config.toml
num_attention_heads = 8
intermediate_size = 512
norm = "rmsnorm"
norm_eps = 1e-05
rope_fraction = 1.0
qk_norm = false
bias = "none"
parallel_block = false
init_std_down = 0.00463
optimizer = "muon_variant"
learning_rate = 0.00631
lr_mult_down = 2.0
lr_head = 0.00606
schedule = "cos"
dataset = "wikipedia_en"
MLP neurons of a small language model. Each row is named by its layer, matrix (down: output weights) and neuron, and shows model dimensions 160-223. Each number is 128 + 32 x the weight over its row's rms, rounded and kept within 0 to 255. A neuron's up and down rows have the sign that makes its largest values positive.
Before each neuron's rows, "fires before" lists the tokens most often just after its 100 highest values on Wikipedia text that the model never trained on.

fires before: "\n", "\n\n"
L5.down300 [180 157  97  49 151 126 118 161 146 158 158 129 165 148 137 149  91 161 147  98 107 138 143 170 130 100 124 160  75  89 153  67  84 137 158  88 132 135 160 101 132 105 106 103 115 131 194 209  69  90  99 115 126 123  70 169 134 148 170 183 100  62 101 113]

fires before: "\n\n", ". ", ", ", ".", "He "
L9.down499 [141  81 157  82 100 143 147 140 182 129 182 111 122  97 128 142 134 102 147  84 102 124  94 153  95 108  88 108 107  76 119 115 158 123 189  42 188 128 125  97 165 102 102 139 131 121 117 134 106 134 103 113 136 158 148 100 107 142 118 146  99  94 108 100]

fires before: "= ", "| ", "Career "
L3.down214 [110  89  83  67 142 119 105 114 113 128 159  61 120 181  99 185 114  70 139 141  87 134 164 105  93 100 123 118 137 161 143 125  87 167 162 144 137 100 109 111 136 108 158 134 145 162  99 113 143 139 152 116 145 105 166 140 153 100 107 133 139 142 104 106]

fires before: "\n", "\n\n"
L8.down397 [179 131 151  59 106 164 189 142 133 119 188 171 145 133 117  97 129 134 138  81 140 124 107 121 139 154 121 152 170 150 137 171 142 127 106 205 110 117 161 157 138 121 160  76 159 173 106 161 124  54 122  97 115 117  97 120 108 110 196 142 163 125 178 110]

fires before: "4 ", "200", "3 ", "5", "4", "5 "
L9.down78 [140 133 166 107  66 113 113 112  96 117 117 110 169  67  33  80 151 111  98 105 205 151  94  95  90 104 123 113 114  99 134 158 113  94 142 205 169 165  91 129 113 130 120 106 138  62 110 190 127 102 134  84 132  73 145 103 139 157 148 116 166  95 131 145]

fires before: "\n", "j", "\n\n"
L2.down476 [110 132 142 161 126 110 148 163 161  85 100 141 113  78 169 132 154 114 146  79 118 128  82 171 130 127  99 116  98 136 165 118 125 103 122 111 106 118 144 142 104  81 120 122 104 135 112 131 133 172 119 152  94  99  77  75 140 118 143 120 149 135 126 176]

fires before: ", ", ". ", "."
L8.down331 [131 131 143 125 163  69  72 141 141 150 123  98  95 106 111 120  79  87 188 110 139  99 118  99 140  90 101 154 113  89 141  85  65  84 201  43 208 126 110 148 193 147 187  38 100 144 145  86 125 141 136 118 136 132 138 161 192 130 148 134 145 138 135 109]

fires before: "″", "′", "a "
L5.down356 [ 61 125 113 168 141 101 145 141 107 115  86  95 142 110 124  59 128 134 141  42  84 162 138 164 133  71  95  68 116 125  97 122 144  99 124 112  99 114 111 121 148 133 118 171 134 116 165 175 147 132 137 191 100 128 132 158 150  63 109 161 109 134 163 170]

fires before: "\n", "\n\n"
L5.down149 [112 103 138 188 114 138 150 109  87 118 182  84 126  83 142 187 170 111 108  83  34 147 104 115 208 100 111 192 147 117  83 143 138 146 104  93 155  88 157 100  85  69 124 153  99 174 117 153 102 102 136 103 151 102 100  90 116  90 132 162  99 117 128 181]

fires before: "is ", "are ", "was ", "were ", "have "
L9.down482 [115 193 163 160 100 116 106  90 124 152  90 134 179 128 169 129  88 136 161 153  71 152 100  95 109  90 117  94  88 113 130  46 118 134 130 146 166 153 150 109 155  74 181 150 117 132 117  99 132  92 144 125  93  80 222 161  91 148 159 138 150 176 191 123]

fires before: "\n", "\n\n"
L9.down478 [158 104 171 162 159 176 190 181 123 223 120 163 174 108 151 154  87 133 181 110 120 144 180 133 142 110 175 151 124  53 158 162 162 101 136 125 103 125 169 149 140  99  77 121 106 132 170 136 145  74 145  85 168 110 105 126 103 143 206 169  69  91 105 110]

fires before: "\n\n"
L8.down229 [112 127 141 132 133 148  89 123 150 131  70  75 121 136 164 136 115 118 150 172 123 125 125 211 141 124 134 126 132 107 130 125 146 132 104  97  85 109 112 116  64  93 160 127 109 150 142 108 105  70  96 108 114  98 103  85 126 115 112 154 121 125 131 140]

fires before: ", ", "\n", "in ", ". ", "\n\n", "by "
L9.down423 [ 70 118 177 127 159 123  89 133  71 143 157  82  73 113 129  83  85 112 170 137  95 117 107 189 130 128 151  56 145 132 129  78 130 156 128 105 150  96 160  98 119 105 195 102  87 144 146 100 143 157 106 121 120 137  82 171 139  29 134 155  81 103 165 150]

fires before: ", ", "-", ". ", "'", ".", "ior "
L2.down480 [177 115  99 154 127 107 123 101 121  88 132 155 115 171 141 178 156 145 144 120 119  84 134 126 179 149  85 177 102 140 119 124  85 143 101 121 153 166 176 109  79 144  99 145 101 136  98 140 143 158 199 152 115 163 127 103 119 131 174 121 102 148 170 185]

fires before: "\n", "\n\n", "2 ", "| "
L3.down244 [105  74 197 148 149 106 124 186  83 131 134  54 161 150 120 126 103 133 109 116 131  61  91 119 173  73 130 182 114 119 141  87  77 139 112  72 122 125 130 116 132 133 122 116 126 148 172 175 139 106 140 102 134  97 143  89 160 129 112  80 132 146 128  83]

fires before: ", ", ". ", ".", "s"
L2.down114 [117 148 114 143 137 164 127 112 154 117 172 122  88 141 115 104 101 186 128 128 132  99 155 172 197 146 125 122  47 134 132 138 132 178 121  43 154 145 106 181  87 143 127 119 127 178 140 138 161 159 189  93 131 134  74  85 149 105 153 128 115 187 134 103]

fires before: "| ", "\n", "-", "s ", "s"
L3.down257 [169 144 164 102 140  84 156 119 134 169 103 106 109 143 159 155  85 102 130 104 111 209 112 142 119 146  85 201 186 105 127 133 115  56  80 168  82 151  78  85 101 102  85 101 115  92 145 154 143 136 148 117  79  80 123 116 181 160  96 165 151 108 104 123]

fires before: "6", "6 ", "7 ", "5", "5 ", "7"
L9.down342 [ 87 122 146 126 126  49  61  67 132 114 129  64 101 140 104 102 139 116 112 107 127 132 126 137 147 124 133 143 166  74 105 145 135 157 108 207 102 107 114 183 127 137 138 131 114  99 161 156 104 114  95 128 144  75  89  94 105 176  86 114 120 169 160  80]

fires before: "\n", "- ", "\n\n", "|---|---|---|", "; "
L2.down329 [166  94 125 124 158 109 123 100 136 185 124 129 104  95 103 191 160 160 157 105  90 136 116  95 126 123  68 206 132  90 193  92 120 162 140  89  96 167 148 105 143 118  99 131 130  91 155  91  86 141 168 115 114 105  77  97 103 123 175  90 133 121 130 183]

fires before: "- ", "\n", "\n\n"
L5.down27 [161 104 173 172 203  52 140 111 147 102 198 103 118 131  73 118 101 101 205  73  91 116  85 118 129 121 106 140 110 160 116 145 109 134 126 146 133 168 117 137 136  95 147 154 113 155 125 119  93 131 129 100 120 103 111 107 147  88 180 175 158 147 116 101]

fires before: "\n", "\n\n", "'", "/ ", "s "
L3.down401 [182 157 130 116 106  68 109 123 108 120 171  88 125 136  83 160 164 163 171 145 127 143 140 126 118 136 173 138 176 103  67  96 137  93 132 115 105 105  99 134 200  92 161 131 127 126  98 144  91  92 117  68 159 141 135 160 124 123 165 130 120 126 160 160]

fires before: "\n", "\n\n", "also", "=="
L5.down102 [153 140  90 122 160 116 138 151 141 165 126 164 134 162 134 168 105 123  90 135 120 145 158  74 101 103 117 136 119 141 118 186 123 133 122 106  81 174 157 108 108  88 111 129 127 123 182 150 139 127  62  77 106 129 138 134 145 142  92 113 112 141 183 123]

fires before: "\n", "\n\n"
L8.down63 [116  75 121  79 193 124 112 153 104 101 109 175 106 103  97 155 114 146 145 129 167 143 153 161 160  85 104 161  95  80 115 170 116 103 121 130  28 130 138 152 101  84 113  65  94 101 152 101 121 131  76  83  91 128  92 123 164 106 173 157  69  76 119 188]

fires before: "\n\n", "\n", "il"
L9.down4 [154  84 156 137 126 117 102 105 139 114 166 119 146 115 136 134 161 149 121  62 134 126 172 184 136  88 116  99 116 108 129 152 162 155 121 108 133 164 159  89 126 116 122 125 143 120 207 136  86 170  30 103  89 130 149  73 100 189 161 180 120 170 117 113]

fires before: ", ", "–", "s", ". ", "\n", "s "
L2.down282 [102 142 131  88 125 133 130 105 150 123 153 109 143 106 124  87  93  99  86 179  97 112  65 113 126 106 148 128 162 152 195 106 162 121 153 109  78 178 150  85 123 168 129 137 161 112 113 142 105 108 172 159 132  98 171 113 201 212 131 137 160 160 106 134]

fires before: ", ", ". ", ".", "au", ": "
L2.down5 [154  89  59 126 132 107  97  86 150 129 101 110 165 122 114 204 124 179 145 133  97 117  52 185 100  88 131 190 101  86 167 144 154 157  88  90 140 124  96 162 152 165  76 111 133 129 133 141 124 130 142 150 109 139 110 122  85 158 124 127 114 177  93 157]

fires before: ": ", "\n", ", ", ") ", "s", "an "
L9.down79 [120 158 131 109 144 179 158 119 159 130 132 123 138 181 130 144 156 111 129 108  51 127 125 130 129 120 108 163 128 202 120 100 132 111 159 138 111 114 104 111 111 154  65 114 129  97 131 126 121 146 210 114  74 114 112 137 147 145 132 121 116  95 114  97]

fires before: "\n", "\n\n"
L5.down165 [116 122 124 171 155 124 160 153 171 134 106 102 125 137 122  99  72 117 178 160 114 134 153 154  88 168 147 156  92  85 115 102 124  92  98  82  48 150 119 117 165  57 129 104 105 156 142  94 116  86  79  90 154 101  83 158 101 134 215 179 108  65 110 120]

fires before: "| ", "–", ": ", "- ", "|", "pp"
L9.down196 [107 100 130 130 198  60  76 128 124 148 136 169  61  99  94 133 123 158 115 162 127 108 104  86 109 105  59 152 143 145 171 141  91  99 129 128 131 114 110 122 180 121 162 147 114 183 134 143 130 137  99 136 163 166 128 164 118 119  91 136  99 148 164 106]

fires before: "\n\n", "\n", "-", "able ", "ier "
L9.down237 [144 169 111 128 101 221 151 140 151 172 107  89 153 122 139 153 126  91 100  97 127 170  99 201 117 138 109 136 150 138 144 192 112 135  93 191 144 150 135 146 121 109 168 106 147 165 165 152 165 156 125 125 188  85  87 108 129 167 190 122 155 134 153 170]

fires before: "\n", "\n\n", "–", "| "
L2.down137 [139 112  78  92 119 151 151  95 135 142 126  99 166 103  80 110 143 151 129 115  45 115  66  97 146 119 135  95 181 149  99  92  55 143 130 176 107 120 120 135  95 148 115 106 180 138 144 106 183 130 108 129 143 126 177 115  60 193 140 130 124 118  63 180]

fires before: "\n", "\n\n", "| ", "} "
L5.down196 [133 107 118 111 193 157 104 155 151 135 172 147 118 216 149 144 129 149 116 128 106 126 167  93 124  89  78 167 113 149  98 108 120 138 127 101  91 160 141  72 117  94  94  83  93  96  87 101 139  82  75  79 146 113  97 108 136  70 123 135 124 140 139 115]

fires before: ", ", ". ", ": ", "o ", "s "
L3.down354 [120 103 108 125 104 157  83 119  87 195 183 161 113 115 131  77 129 128 110 104 180  92 157  74 145  55 169 114 169  73 168 110 139 109 140  74 120 180 116 174 110 104 161  93 136 118 187  87  68 100 195 199 109 149 138 200  95 127 153 153 115 142 133  99]

fires before: "\n", "\n\n", "v", "er"
L5.down415 [132 124 102 154 143 128 136 126 135  89 145  18 189 115 129 148 163 150 161 158 113 148 184 120 124 154 127 122 149 136 105 147  91 152 129 140  97 131 133  70 128 112 117 137  60 151  99 113  59  94  85  79 139 109 139 113 180 110 103 191 114 132 204 146]

fires before: "\n\n", "\n"
L9.down27 [111 112 169 156 119 116 124 159  77 124 177 154 164 168 124 124 127  93  78  94 145 154 100 174 161 105 117 205  86 104  78 171 173 120 138 105 108 158 162 109 123  70 163 114 141 129 183 115 176 123 121 140 115  93 152 134  90 151 176 104 193 106 113 132]

fires before: "a ", "as ", "m", "in ", "an ", "born "
L3.down368 [174 105 134  99 199 105 150 105  84 102  89 102 142 116 152 144 163 154  63  82 176 136 152 202 163 148 157  80 182 156  69 125 124 131 122  98  94 161 146 204 121  68 137 115 141 139 154 145 112 112 120 161  85 139 116 196 113 115 124 193 172 134  61 104]

fires before: "″", "n ", "."
L9.down303 [155 111 192 172 135 106 131 120 153 126 168 115  87 127 144  84 171 111 151 195 141 100 115  82 152  89  80 116 150 147 153 153 109 100 155  67 137 161 181 173 144 107 177 119 130 147 100  99 165 120 181  71 102  77 150 105  84  91 120 102 153 130 112  99]

fires before: "\n", "\n\n"
L3.down424 [123 160 160 129 190  94 151 170 144 115 122 148 151 134  46 166 144  96 114 101 122 155 138 101 170  92 135 162 136 155 158 148  66 138  90 115 147 209 141 139  88 147 144 124 147 184 148 115 141 120 151 131 143 141  88 150  87  98 164 149 115  80 135 175]